From a checkpoint of a small transformer trained on Wikipedia.
Architecture: RMSNorm before each block, rotary positions, no biases in attention or MLP, untied embeddings, normalized queries and keys, capped logits.
Training: a variant of Muon for these matrices, 11423 steps.
MLP neurons of a small language model. Each row is named by its layer, matrix (down: output weights) and neuron, and shows model dimensions 149-297. Each number is 500 + 50 x the weight over its row's rms, rounded and kept within 0 to 999. Numbers have three digits each.
A block is one neuron, or neurons of one layer that tend to fire together. Before each block is what it responds to, as a language model described it from the Wikipedia text at the highest values.

Responds to: Location-introducing prepositions
L4.down254:577517443526436480513584518425488553515548540419537457532561467503494401530562479577511545421453446543476439556498492505484533502507542545477452547484444513462478442516399491552492374484439641499489476516473584535622457517455490514512463546488570434456559564416517391476561527468588414480484490523601480440488463458486522436463463599532400488471618557589500520369472546531550413439557560608487570516454470510424540542566541505539516497483542497523
L4.down1134:488508517513474461468457482534456463432475508414519493402461589518494603521565498484524480496480358507487576487480572499477560492450515526511485478510432406527501434573461468420478472506574515578542519441458421418546478531505465488579556505533424437553464489437518460552499556529551590464461559516560478565518463502586529506459491579597562444440391530485496569513461450513499549469464417471560452444549454528501486554525495491566509465407540422412
L4.down1283:471487447556420535554579598509463514478461533423456560514515518526440535499514517512445468503483545437576460540508509561538530548615436473533442446512484453553430447455502475560529485497484545588492501551487546558521486468512456613539533491518465463453526490502557404456498488500516458462528503508488549503514463460463566481463504585486573477568512436506516564484482512477459536424526478571586458467549585422528534542411456545457450425495466487428
L4.down2578:493513510468447472505417531506506443565583488465422508511512501543473561553448399507492449560548558546494478592539509551501542489628560527522400495510624465591508621423439560501456463607498514466498513429458558582454550483514469573491566523469555477490532537516446459529487451507517508508507539573568456437608435570414472451535410424515457617471485509491592505491401500506471383483542527522510408560442569465474534520531469552585503486509453506537

Responds to: Hyphen joining compounds
L2.down466:628557505483433396522388475419467500563450541530466442539465480482475505539407406507564513566494463517483479481482531534489525496523558554436556429447416485489553455429414591507529469428559489509477519454507446454511517541469554561469540582417511597392472445715576498521422465539500390440528474462603470486495566502460495438455484455631527430530571510500449512439555590592544514561637395612419449558463574506557454524534560547571487512439409460595

Responds to: Day number in dates
L6.down1112:518554526535509488496520436544532500517503468512544438538500475481514537568573558504477443495490454526490361566530554514510555515499517611548457556485477510568475499516468465447414536504459496593583523510543533518497571540454525431554460490529414470483509529475538509508511452580435460549535546594518515536584438576523467424564501459446568513522433508511508423502533499463425434556525529540583565511483540453553514475537530560535563495523549559529
L6.down1228:479475555467506557526488593405545555547562514575533516438468504594477476504583457508499500562563505569509461515444475515406562419517513438537509460457516491510551535512517561431437504627580478498469582566588584492434442543456489515468505424487503520557507438506540472421516500409559496517411541548413559536462531452514483568474512513474643570534523466488462481481526422654562552475458558519568470533481529513522499467478508406429520580458499550471
L6.down1240:406493552462415568440520551435489533497449484464482451462573446465393425568558587448532566534552514484508481509447484542495482481539432406499505463526457523551497556557526473441546493450534507524535516550516395468544486454486492341403568480478578380444540428532564417514548498509496556505476545401483464418533499429488566379594559475454588452485530443562506522416417460424389542531510455452465450554529539457576533526496509422437524524510510525511
L6.down2075:529513595522483572582597479474543549476565501497515511553495440497513482431422520493426569435470469398506518491466527494395425504494487472529534457428581462449451471434486451513500528560498486426525581542431571472485499403446542478551462525602484495546493337462481441547524519416495486414420491485515538428476481526452525513553547471516521609550479505438495476455515564358440471453521463503530494546450456473424479415511529463525554448476487474546

Responds to: Day numbers in dates
L2.down451:514468531545508522495539500431518525612529510492494437446535393503557503543608543428525454507439417536609497449481467501385466575462474395436497475452509502498501479577520389468504373580506454495524501503534537546395494459503556447438487505473513496570500500518544484551414425504491495480489430533521433537465481527415522510529515393395424513444444527521496536484624426443505414523458556558507443496528469529559517553498537506556497511557392608439

Responds to: Coordinate slash separator
L2.down1282:524459464476483534476511436549504536394519530424502546491461426499453514418429512507418448499525447475426459464438509539497589486500480505486608439581592506527567462448526536521436484495593405478542481627465481437496642477462457477491494493416487468477503518452457468505474536469488511591502492420497428589456521444519484528502523527513447558536454519458422482426539560524471527508518509607525523505464493454551497461545481446474462506492481516547

Responds to: Clause-opening connectives
L4.down223:541470447424523561483509455551508541477562511486492500514508394495512550467550458469527462566435524535546491513489461482530478405478476436519416393502514431521473424521549517454486573537459534450436497499504520481451547410415499444508508516499502404487515504550405491524522456475486560482519487490424507552542494510524532425435497475464458593536478552523448478531527517474560522419437484476385470434444412473428492566630485548497477506423487436519
L4.down1236:485444526456528406474525474495579530508514509586446569507568606543533463610465490577496477481435445516545490474516491489497510500484513473544507445416485463510501478477571551614590457527456496442501539438542520498482512578480408455542509448510546540492515402553506454357468501503589511396545495471418529491528418565442514410491442404528462501510506622516464538430574500565517492483493556519433502357506489459440516535527645449518468571446363610470
L4.down1774:576506515497533462528510505556564501523515413474492424531471514526481567541608433472520475446540486479467529417459435464550446531582525391496485449521496500531497434498532632508364566549464513476427554391447582407366469498443544498515497501463517451490468470592513426515562521463489459535586462537568682494429473480447555507489494485559511549501459508479430493515500513453420453415523494519509512475400533534467508477503557442505541537524591491496
L4.down1884:640566455507540570526492447561483569481527473580405492567453428474504445436502464555479539504476463481489455485408527581515543536516511497445527429519442501491506393518445485496419496475547566495495487510517508479502460467427492461565483482484522501513522546541462521618511475483405531462540574536545473565554403542440495516478495476469424476538514461542501435453514420576506475515526534476574483405500530587581511500542539432494448522453527484507

Responds to: Coordinate slash separator
L6.down1431:477457510510516448454495518488548472512582453522471388438480503497537491488558517503501446453548476562495435475533473458495497508471588445590460439506569541476502424526518470488496523442524466424503517535453504444514500488517513453495560432443591443460453381458401453436411380522488544438560579499523547481525515472469441439500588426535474519411495584469483467528550402446548543441384561499487485448452487480487463540579547547536577491548532553484
L6.down1460:518464442608427546568394575531443516461458497457355420487406448458566554295521603466514452484548456584437559469549467433544531435502489476509435532461453591498494574548565507514497446474494483508462479550559490512495450530493512398477459470502469392441432525417382442491448475581558392495514521513530509500520567460555482501506548563507537463556459472536438445477478490571513549526503480454468510435395518622588599494514548586515540495346536467494
L6.down2036:502502521524509456500443465490500510603472415433504575490546541413501475495536542510518556561455567497520487543519465498522548571483524564575418417458470554425475500421441460448464492453459453487495467435526485512419504520497432576474514523511504422418430424564439429440599538520438611550571496545468438445600477529451576562475506436573574444515527480503538445427364431527514520499550516494409536470494520528534508510582485561438504506514399529455
L6.down2622:507484405537410511465473542571470474473596534461541522431522464463473497473579502534550479506556464457491510551469425527472531375504495497595530580566456475518570466562484452470473489465492525550451468455564497498523441379572432463502458473538495486438460453582469383666466473547518459571527536501467500469493467545566416542467555511575456452580505493480378485531479435414574561464516420536488359503497588469538504434478540532458485466434565479491

Responds to: Object-taking prepositions and verbs
L2.down2067:612549424433494471499456547545504561521550526450520435467539545565553594461420540535499433522557529564504535504616546481495458496484557531433471552484484575543503560393469497448486527506471480542531469379538464497481523556514451481386459510489445557541476397476507610461570522454575539607447517477428518476488562540587489522408509571502463591459440578429536544490585518501519435528499476498533560460545524514556471528553497569511520556533524477441

Responds to: Before a work title
L4.down448:455460452508497501544455549517447555555529582635490608534576475539555468519471475512472463535522494594479444496460429535438504381574469492493433505429426483522541543465543510500509641403548466473527609456442624479487556531524507545516488514628496469487449497472412471537438481572463566533537506510407513412563434507475498517409454522585530473525442510466594509478492516509517548461489576447530451535522435531515578490583534477524544566517492450437
L4.down808:494556559643563570463420561448482562470551487502527553507557550467511500584462523599535460459455523512486516502612482423543565507595588558497477530548397435439533577556438467446557512502534478461440566482508570521547521484459466450671504518504496548566388440535521425512516547415545521434504545452618498428612449448456568537458493478535459453457517485489439512477407554472431505486443524524549502426492492505463480556517476400469526543383448504417
L4.down1537:659447536538427590493495510501501473553511515441491479528493523456476485474476490566376575526518460479435537556593605480509593476496520441582493399573438495458455508482425445544522559523496453484456482484547425551633489515587490554415414436506432532403463475532396515526489586540516526498548550445479493411617503534419502469445507472454538448454624573414509596474474551499521523433584551473502530517499473458561416587479501533482544522481479475489
L4.down2161:541464487521485491484458513457459582498548447616480534509542524493514476497548455453528451527467466466457505356546416522369458402518502476487547491527457504469489530439493507561521572449588563444533595476503545548527559499493540561567501467563550498503592491552464524536529412561415529587459539552488442460468509451543564535477557467468515491398430439502419511598455540484471587554518477488530387456486446485428444515621552511425479535467541532501

Responds to: Compound-word hyphens
L6.down1008:397560397429481520471516438507546619498540550583518459432499467539503485476482554539517393421470550473536444482453552555393489543547384479536582452500469464470469484497522583528473448533455511477549586454480461534525557530560490455522561547585488444565483479548499484520539615494434435606487527482527508535483510524453513490474514398512567410505491420528516464422452551541540515494497449580523462477478505533574516474538545554630461514478570463466
L6.down2253:427526560503521495540454483557496528380565415479495596519512491521497530545490533454458550475456533475477465459494436486566471518546474481503555462467500546454538495416565441437526482416510534533395471523461421397508560413521600499540564541549594470463494465565574513428419514452460438546563509450552534633515488487515480496441493538481553518400499472463497483504520489458507550495494469456550488471507571452510397458419516471465528483545473498566
L6.down2254:478455509511597466506495561540470412414463590471538496465521569522512482472470513575536516431409513538515438511482488447552534527494511423452465554563447452629497606476475450475476457452456594499476488400455429479523462487521505470561472419511552502412484484502493541482496508466507502438495514460537463447609584525465452499486396514506540503478520454439464429523463523526518445496522502556583603498455454505467525435531514499614517475453488490401
L6.down2568:413569471541467552464464511469555510472531575551560366569504435469556554561533567496418499604489398520564493476472411445467528587499495471478507535529461512508559491487515454514481515461507475452498510545524527477556525433547530446563409479548470508509531570619534547513527550491452492565517368381543476506464628525414510469498507471512568438504468515525527501604518547430479523380521532516566509569480451588557521512665582473560506504524496469423

Responds to: Table cell separator after numbers
L2.down311:434543532505520490514529503540533429476540514470533433482485553477452444490403482449433564496339468487489468558533562456469465499491482578445513529517566485541575500511480478499569419491478451537483550430454464393512459494555478492533516535505511428507378440497464455614532412433443357488418529461578398568540508498550536543462428458390506472551484508460453472520504422502527499603427473523503452512539606476452515457567420388468478456443468549525

Responds to: Main predicate verbs
L4.down86:611467520497493526476592539582442474511595614524450496488435498473602544385519449562487447410489523410488450462525482436540484528494441533526521470433525531499554501481499510570488536571435543492513514458488456444566516369481512572526486497529512450488537479515538556464498473590503515496505515456547505509509506557472542448470389566533455451500433563523548507448496516422507545561538428543491556436507474441393473501487517453517528509507481582504
L4.down310:518464483509415474385516543486461446517522537518498410527514509549578484461511479523401495404540570528476593535414422542478493512579502440543605406508563450476634498542507443474635457501427511513571496436487559470492519491465564404537529541515503548568524431535473503480515505458469508486514537585389526523479452504556502527542494529539494562509476512441512503512408509595497563535580538527414512476548405512416533484536471506556447471537459503504
L4.down362:509465561558534537524512402484497587534455532561398514447495493470522472512566448608456467562550555566533463540454438497544474467399441528504530374491545454535550438513505476528491498575584454585566454489556494464553458441399565550552484487502516498563571417531578493467490482524477535517530533511505470594521468444582538583519416435459526518513515468526504548542504518534389517538539578471491494515551474467446399512530449544466557555540465409544
L4.down1912:486470548460625472556529435591552604438440509429394476417422489480486586533539523460535436547490463453452487532503447454511557452499462445516449451433586483423488401531422541430448497569490450550499519595629508464412531422466524516490417470526431413550495482565493494447489466505440528421494496471615492503426481497546521480569341416517421516406497508536469497588477463530494595533459585510439500494448489475616470488519460506474470509433527467456

Responds to: Coordinate slash separator
L4.down846:487515505480458487510497421575483541537528446471429461413631525487566496451550567412483545478476485542525581484479495467516550514521468508474546619473498478485542500578531535435437475373509511516556467473385524559483533444450505497485546475457530534564488514451459437449494554593530534522490410471565502480568444445455485427509523506549483464518474536532570444492478491524534497503472455480509530502383486484548583545586555508478477396544480502521
L4.down1332:531578502451529494467512487535513531545534527603482435402483511599499506603471473510475490508487500565494470555477468442536530415508501560522486506532509501584454453552470366518397504497502433537471523575523437475508530532400575468420607522458513516577506557558592550582484558500631572434495455531432560438571478474470570497487535526509483537506461516488489517442495533588467558550475564521515502466584468414487496509532594514490482551473560499567
L4.down1593:403545487513474510591455511495528488558453529510539530516549445486493517467485506450425434558495537478381523394545499432495468444474494595521491583438530493427489445550507472503514493510573582578485548554550536578423503509414426471507570470503420456453453455436487455529449563475458425482471562426474431495556555511472557441480499438517529505540426490419480437539507532513544466508485604456534466414441593507569488502489506496431468483520468450563
L4.down1871:577464506461549556554435482468556502419518537525406611516528495417493487504533537554560517492417493503483501420482479479476456513445511430408485399506427489491428458545465432475577447424599514552495406515470456534485557417481430416437604489408512468541537489447501512596565505528498440511490581405447458472542477370454436508490425472574451479480452499513386485435468593462585523518512526453506565479504524514525508558568590487516497471521497504619

Responds to: Table first-column headers
L4.down286:539479574448450501482491506533513518608402530411530437499503423570569514476567470480539484505420484551473463473492535499498516439552572450490407522465523501439527534496413434550550505531492589541615454430489555523433598487433410514424554492467433515514461519594594497498431584467531482483443439488512516444595476474488546624508547529553480492461401585491486508480498490479527501514483469423496483486508529552527537459573380479480536559450435490363
L4.down472:499433558465418459436508473477495635484506473504487492390567523524609457446436517529520550452496460493515530528466533498511506465493520447499434469480566498446524435429527491430542497545503466485581502558519553525430508476537482456490496481473546516548455511464478397532550457525492493500522526493449471525559527500394523557563549508449397462463488524557520516448512523502641463549422502436557445387518536530518570453503457505416527472535456566476
L4.down819:524532581540464436461489464442559435576449549535528416453476488424572514477536558448546537513579513491481420490465559447510510619557438454510555525430426511489470482565557456468501489501540486444515527581509462586475524425529523619534572497514463430501515407443465553595526627528551516476485471517487526476573555560421547457596529519443499555503563523437510505479510494520395498456467476506549566497620544507485452500543493511510492470431536523569
L4.down2025:456429468547493527448430501418453533465477582635486473545457489464546430500491586547494563537587516468586525376481507493527447546552550487475418514436394457450489531496420408431536515466445512468443595474532500521480464489538507429466462552457452429525470469463470457566549447438507531531508547468474538487571522556536514496599555484493509515430545462509516587522542475572518491457555580470451441497453499585515527443505507485498484545513459455489

Responds to: Day number in dates
L4.down328:535464434439567477452497479490433392504504458484455466526528450500495486522527455471580403554463501448460501487408506519560587456587446522409571432476465496535532576526457475555511541494491472521488629487535566441488501549452627543520488453535536487454480513480463517455484392540469516507404516590492498491442458562501582379567415454510506427548469496484466451518526480425503560550529494498625460469532555554430450512513448520526462468483492528520
L4.down1252:510482494510556583502534547548430440458552458492444432442475407447583488494540606505498531629461505537504417460517456477458527625513469511412498619488463503547542549463500476416529531591409504445583608473554495498525457503526443507520425534577452486487442528481587398452462471454521546601519473559454480519498464533406504488541434440481491445528526450504505445521524394504466431414572490551538525543467484557540594470428462365514515538492550581465
L4.down1558:525582466512508513437523576526524523483460464500412519483530497445535487467477627447472448445505483549465494487566594557463469533470494430431369540486406511405472489534478600380443502492422529484492500423571480473535544540488478474496550579480541437483514512403527358427494494474513516492453455537484509505456540405416537440559473514444503471539448462446438516587508510479578502521489450586527540485503536552435518521490583463451465445535497532555
L4.down2300:516557489559469601542477487575532500508488466495417431577459465553568499517542474527549568530490529549510401504466483562450467523536507495457530617506476596494499525506537489494517496546498522428548471565507519572565505525523515503394554450597509462441550512498456499442474510484500537587482508479413524590434530603549448493493545529422512534451516540440474489583558485548547509508444471516488489526388587567518521569437557483511554584545439559399

Responds to: Before an upcoming proper name
L6.down475:471558516552443486551480524541551563530598570558473638588545517460500445419589577583448583427496527501461433536541554459492511526457483521569429498505540448557515538452617521499535478583436631558562434509495532531606556555553521489541501493461467422598475532479578474579565518491534522518508471498545550486494513480544477513457495524502466472441450464478501508501466604465526556423473598559492489468483460586603478621419479459548515448463533525410
L6.down758:436505523486528479474493493611575441441424507502459550507527568548587426516522546504481438516497601566475494547547522548454470477534514550614508463467403585494443592365462490499504465540548622520499451522589507526492413494521449528548579471417585416651438485598529479507517464521487536442468516501511522568445587483542516449534460526548426479479509477542530469495551499421510504444562541507467484421457535544615416514506482525527554450451423471453
L6.down1007:524419450514449471525523513511550535550453460548500465436513479562467414563590458465458482544520450594509439489539542444452507491536560509501515493598452515486505492485453525598460531543569541608518600527545479518382555518495581524544472511493520424544570525605518498499433509495558525523410487523500471471463503549585522490514458459526518419510494550509494481457496472524470457600504485536531454533470437455485454502506535504418509534588510463497
L6.down1476:547505486538423420479546471500431543469582461495469408540459601538445449508510529513475582476563531522504540502491464495496493525489522468582514475545544573416459483485572503555584394493470528582541540573579403520483454492456483547479517453466500496580386558517472549546448434490517501486470490489523481600423468467495434495466495447511542555495418552390572487505502549555435521486649496509572520593466552511568469505476429430470517435447545492417

Responds to: Subject before "be" verb
L2.down2002:577499438469486493563488397523549532508477528382522586470497599528602464573498587521560538486528495448524469453478572429507467505487401488515462450596510513458479508566551496467497558556487492495504506453552515445459454432472482542510459620594494477579524420365488445511533545432489417409364531494562556484555493515547516540441505473531509458556488525489480525479488466406571524457356520441514549505529506530459487507536479539470459447461487547515

Responds to: Noun-phrase head ends
L6.down1180:499445471422568473499622557493495479543466499450478565558440449525492520472468501444447442475463443432508516463478557507542482449510576582539504538540416597428490543554565423562517423518545524530455477433466482479517584556484554505487512437496530569476508474478505577432473494501550497556487420541530434442583455512528472510544505444451551539455527421536508504395483548552534580460538441568564469450514500420528420519390476535554477503480373533416
L6.down1516:499514468538491500503546552540508528485499432582528651398600496491507520524499555471556469520445370506464458474439548510522560496523519520480562514457588459504511535526550531554502490584559515504634443561480519490561481497541543533552404504442501649515432527526541439521490384514548584429563528494494443474522567567431481534593445520475453569429481548563479444489465535421576462565467480440517522515565485498454547525493517530469481505526494520443
L6.down1639:481559526482511569540499515427575580524469504500513527478522496541480457568492525482606503517471543441572421502518502519484543441484522529492540494525533483516542514402625500492515519456454458534527497527487470527429480556534433468551481494545449582574445505448492497564494589402525550430487505436461425484512479412511476456512424411597523534473504427625504497450536509435590581465543492439463493511460473634539465517442429511503523465475484572460
L6.down2591:536594435501533423557490525574505441497481495519500489519464390532522535496453473442507489453484500499575493478540479574515505511525492459521527552479478428528519532468496595452476560532495454489554493602425493486469517453541452447506553555483567604437580571511451475515500530461560467543539471570546478534551505555547443494478545457483544548445553487539522435512488498503467481523478409569490501416511473513463397498485442456460398536515529549599

Responds to: Head noun before names
L2.down2670:487512539536469435536478577426554492449491444475481523464424508405481538370572507473507461496486573557453505518589471583525498591554598470437494518485506512538614451494457514384506445512421518450477493453479474467647580517433530487496543514488431471523515427469473495531457438546519456602537560516505408564474540546559451411511455502482562574447419451402488533534435468491429527481582419518572567468557362499510384573591514414559481534482570511430

Responds to: Relational words before objects
L6.down942:544556517437429515393543508480535510610562475539623475468522473510556405547519516483550457492535511489512606470537517543496487494542589538501591429499553522485500522522574467451532530496543490516570436478566543548461434480555524477488507542520404537502536425525511522471456446516536642546610519549515497527522567467454430594579510440486501548503504587401485474497461478458560454547544558526419514592490521517433472574504504551414455423595498471438
L6.down1197:497466498465354442381458449546501491540480498403588528584507549566522422544461451550489496488447571567432507391529521494489605432490483467488391507466461488513484401482521491451517526584529595525419505494559477493465455524513472491473445546444463443457528522564513595458428458499531506594551463474496487481455456587472597561503535477525519529512441510470540411516466533475477536532484541581530543519434613471564455554535453451562521454397532508468
L6.down1266:431525563385449496566522543520440524523531487470426418561487442545484532548505433459479452438447453540543500459441542509608507466536453490547459540601489544544541455506495513492475486478608553577561481464589501550463498508478473599464525469505447540567497503479455619505474515539464507552514571509396462617468479465501531552510384429578479517486517527505548541560431573495479471470448548548488554567495554509490499530439528456456488478513477486534
L6.down2559:456511549591490617543431564444426507588606452453468504463617476594576506489460568520556601360563477479465479526516508475481453576488481515512480566527508432453417454525376537456609524460433416554520511390505628559481517645575478561495553481513434557462515396441545434471484594465475510501516522528490512448406493569517560559505477535533513575484418481462516441520413468496583555499461505557525549621506528449428491457571517485611413564447511527534

Responds to: Career achievement predicates
L2.down606:508483468567477547559555445528526488501509522595473474505436502479538530467533464392468512486570477502500480600462547382532549531556557593586526581515483484489497514455591435530584474500531446525571471455518518588511528492501436476562476484431398478507458483522461633511499549429612460556538420488533519489444480570456494490541490502522573543541504417468489514474507479454475561478437514531555470454547535579488498524529465444458415486378476547555

Responds to: Word before a proper name
L2.down746:464467460459553392466479420499402439499502465512422496452457440538476541495561425425497491571490443597519453505491546518548560541465593477505645527425365536454496527540446513499453499546515519501492468490501507408506487560434507433455473487551445492482550454434437572440477526496571452497514498514417480480468502490515610471478682532498519488502537506465521410420480479553474446442537466482502451561474492476609487496534501536455409543595526476517

Responds to: Statistic count tokens
L6.down1989:481507439493532480584548536591433454501520523472452504530503403626451517566545406561424503452536538538422491533528522492486491442507449541426398555587516459537492477537366484492503532492621514400489466567566441475463572488440516516493506485537478491506493574574488522459502544545449484485529517590478579419422542465481579560489500441441500565463397484459415539523503463504522497550552544503450483481508453508475479487468536595487488598532548491530
L6.down2166:466587548527472496537587460480486543536521461551528418488598467415398526498506574461530502465574514479480476572456504479510386540505418569537479521416485469431530492391492446481491504632497366496491450446492467619513510433450408571456464522502462573496508550477511529495604537517538524552532454555503500508539473578539588513521479496518505501431465501492579544544569421456498459388555550464423554566500526525524472537478464555439584519510480413442
L6.down2475:417478522521490495453541473443467548499652491524561504437536441499493530415540473513445440535470546479514413480526498524511459426460520432532555585475539523476624551493444492494504548513556511472616466497414536401512529487449537465477544481494536458500421463519467454428439509508448441435516501504531451476545390480507488490551447481564540511515376495584458475473529594415528538467504472563497471473576410586573525505449472619494522554595549442548
L6.down2536:550397516612549587559577504477475587535429503493539526502535399532549518432579422503519462436435489476544501469507533412528425506448503500519469477515481506540446485451553492479599433522530422496479540457466509510541499522552555532466478365445564440529507462624547457523447552452556592472400557535444448488515552528496500503554458444465556479507395413510491549555510553495509592538443528502581499456567438476428473473377540402501447502470455549523

Responds to: Existential "there" subjects
L6.down562:485424461492640511499446565521456426515409560675477539626517425467654516505484506517446542470444463446495514507510421492443454497524402499487485471464487450466480506493460540477474599510484426534475505543462561466512443515546549556443559548405491413459501461442583424468450514559581511446507503531456506425586465531509472474556470522427540546494491525460398535412453514481566567532481483554584433497386550436560498484486510503570492473502572522516
L6.down977:571434436524532441526445554467542521477580507556434499522519504576432464509509515496539509496450462434541531433507504459462505481554534508544396552495470473459516550499464630528381400528576489563499482506503448530538503521483482419461560466507587570560577651548456494410496460460603481517476479406573454532493527521525550518422534524421523501502448476559474503477585518494481590523376482545551508488462490507499478506609515434514536459524464513573
L6.down1469:524502472521528520405506500627560543536536554536523525557397501515583490486417495437430495428501512610538591549517453470467488553625486545463473549549517557564419532555434570414522462499496507563448500527504442419492454504508498534494425531485592509503521520564534537466479486464543470461499436419578534443554414485593540492463586554494482445579579509511472576484406616404421573585461509476575520528595535556543526443553590461499492539493536535546
L6.down2101:466490477478611429446534522475515498552502573464497540460519494550501539416474499384491435468480510573413488588510557477636430544517502517403462450515437392524456504487481511524461516512454520455603507516531514463548470527532497541423472501540518560489552647508500504526475497546448493527478538531588522404494456480538639527482481541454598526481518544426461425466576471507581529500421475557521493457460490597445461504465465615488506478534505585551

Responds to: Before an upcoming number
L6.down144:483546508477415458507406475474495469611518457522523403530519542462554536433498462471599485470407471486485426511534600521560647490590535455388550499524438443467488487540399536476467485530395453441509563525642519548506597484447470465489483402532519433491487432591509459529387561515407459488558593554477475463507485542598551577574618465536487484412476523605507581552430455473466540481548483469556489483444521511540466451508484447512526500426529572550
L6.down311:472437495543523513545528496432436571465489471469496512488503500592492551540533529522443489419514539441517489484467494475477501512437427515495510516472593480566462479521451493392532433500448480521552508487435472515479489546473601518482438585488456522522457476527436549526406529474449468486642558527504447547520435507493438504444455437479560464452433448551446380478568491495519527477578519602474413574542446539546573434635466517580557480565481543402
L6.down1246:483485501520565551554489583471578415442453504569474498492562492519467445564447497470509539485541503544395512511464447463481479484491470452526536493487598499551478521599511540528578479505424445530514470567558397467489531500544481424485562571534477489513516439604472565535446484620456532442476472581430513558517511531548466437537449415582545425389531478464507507492482469453497489499496530476524457527539518475497370505511498575502436584440558437423
L6.down2502:476616508440561511459657496551514451588518559572469494444514499464437441597586491449541490505485602441507584509441559473501562493466528528556455453477411521477489466500525468571510488467464484399526529498424495455458412527560432427525512535479489530507408527494453479509510562473456523604494593513432448505553443461516465522493404484463545589468495479588543460536489507528613402521451497477433472529369436502577496493469496558530457493366459549554

Responds to: Before-a-number slots
L4.down730:481547539463534542526490467606454528510511497492438503499524506500569527485485477513449568434545505507497491606527552474479470527496452495493483552493467554463507440548472506510464522547483537604503516432574402553442496625464446406533425536552526559523539526560526654540482524507482550457503524467404417553551440538440490530544481413542414429480542514481508571393483497551538531513447465464472556429528468539478479498468527489498538485505502482542
L4.down895:446471482495565529445534506496539579457478444513577415458399459497518454588543490517485492520529492475524477518508507467420438521527604490492510516500504625546452492586512399451449628545456483519552561516532506576589493486555502428525482597483530442632485493472366599420494496454622501589585456537468486538396494353459463530506424529503529548542451453547443481478515504423484509444445499551534482506486480489484412487511439476422509546477520489507
L4.down2276:515533481517514507556525492541579531519520513514503421445436432456469408509497465594545516387410560422553549550507497504492537531486529431574604516523539499501502549399422504441488464477475478525496503550563427455521513473464504558510569488588430490415535476473490618405446390467530486501470481504500506455491490513484515442503488549558453535499457517538518558462447482523484509584483456488490535508560550494523478484483441553509452457478441433496
L4.down2278:483485527507435450516453581440482447504577510411478404517412479584442496543515512559524551564596439486495639549559595555504540555399525459511444483479490492504478522521481453534481506448421502512524540459585568475552534480399524474585521497647481431489541467447552545525519568527461471473524556516507567530448537468496513496538468569442642541441437433517442518418501584470496579527437447508428504486533484563506533465580412506523513464486560541478

Responds to: Compound-joining hyphen
L4.down418:534478563510470425592492436467544511526561471516455547549545481414479518527481484484509504496447430491404544512543502470519538440577448473481549555522473490572510476437481495468490513410537555490512548432509527406527483516553486496489533640487510496436541479651563565488505527497610502463447466478605528502512466508533522486555592494591430488530494486511572456476575587486558451516597501479565498583449499456516477525495483528403527558444503470510
L4.down784:447438508500469578551498545447522521548686454503529560508432529378487496510482535481456481543452542505487531607451405507520526506381394574531483514463423388494441489511537515585537558445517440515524519451501469389506470493411531589457536494402491519505452476544465509468522463540622438519506506513573556519502484478494549530504519596483498490540572534486454473564478489527507492460411514493552502537438592431568423534493533483485478520465487458499
L4.down903:481563455515482413496468501534511516522494529498500508517568514521559549464411465629538447444418613520541426443522508529481612475589558564444501527422425497498562404485451488542474457495563489530488506526438514410503599565562552600448627485472484465470587482567582530455550512530612522504529507534457517570488608512500495430502543479545535596446522517548515484466482554493455586579576559592563491456447585533558529502522494575464537525478434506434
L4.down1740:532442433541567408518387504460561568505542466541468463561523518523504533562426450542527431522430501461517487503494449456402547544493534460491459488496505527550428479512545591594511436507418502533492456415459490455503489547513515536484529535543510523480440456629584396490384497445543455491391477536532515582501478433593477428509497477430540618437573610490487584492469505505413387521548477564477492446519540482477544515389418408526446460466524541500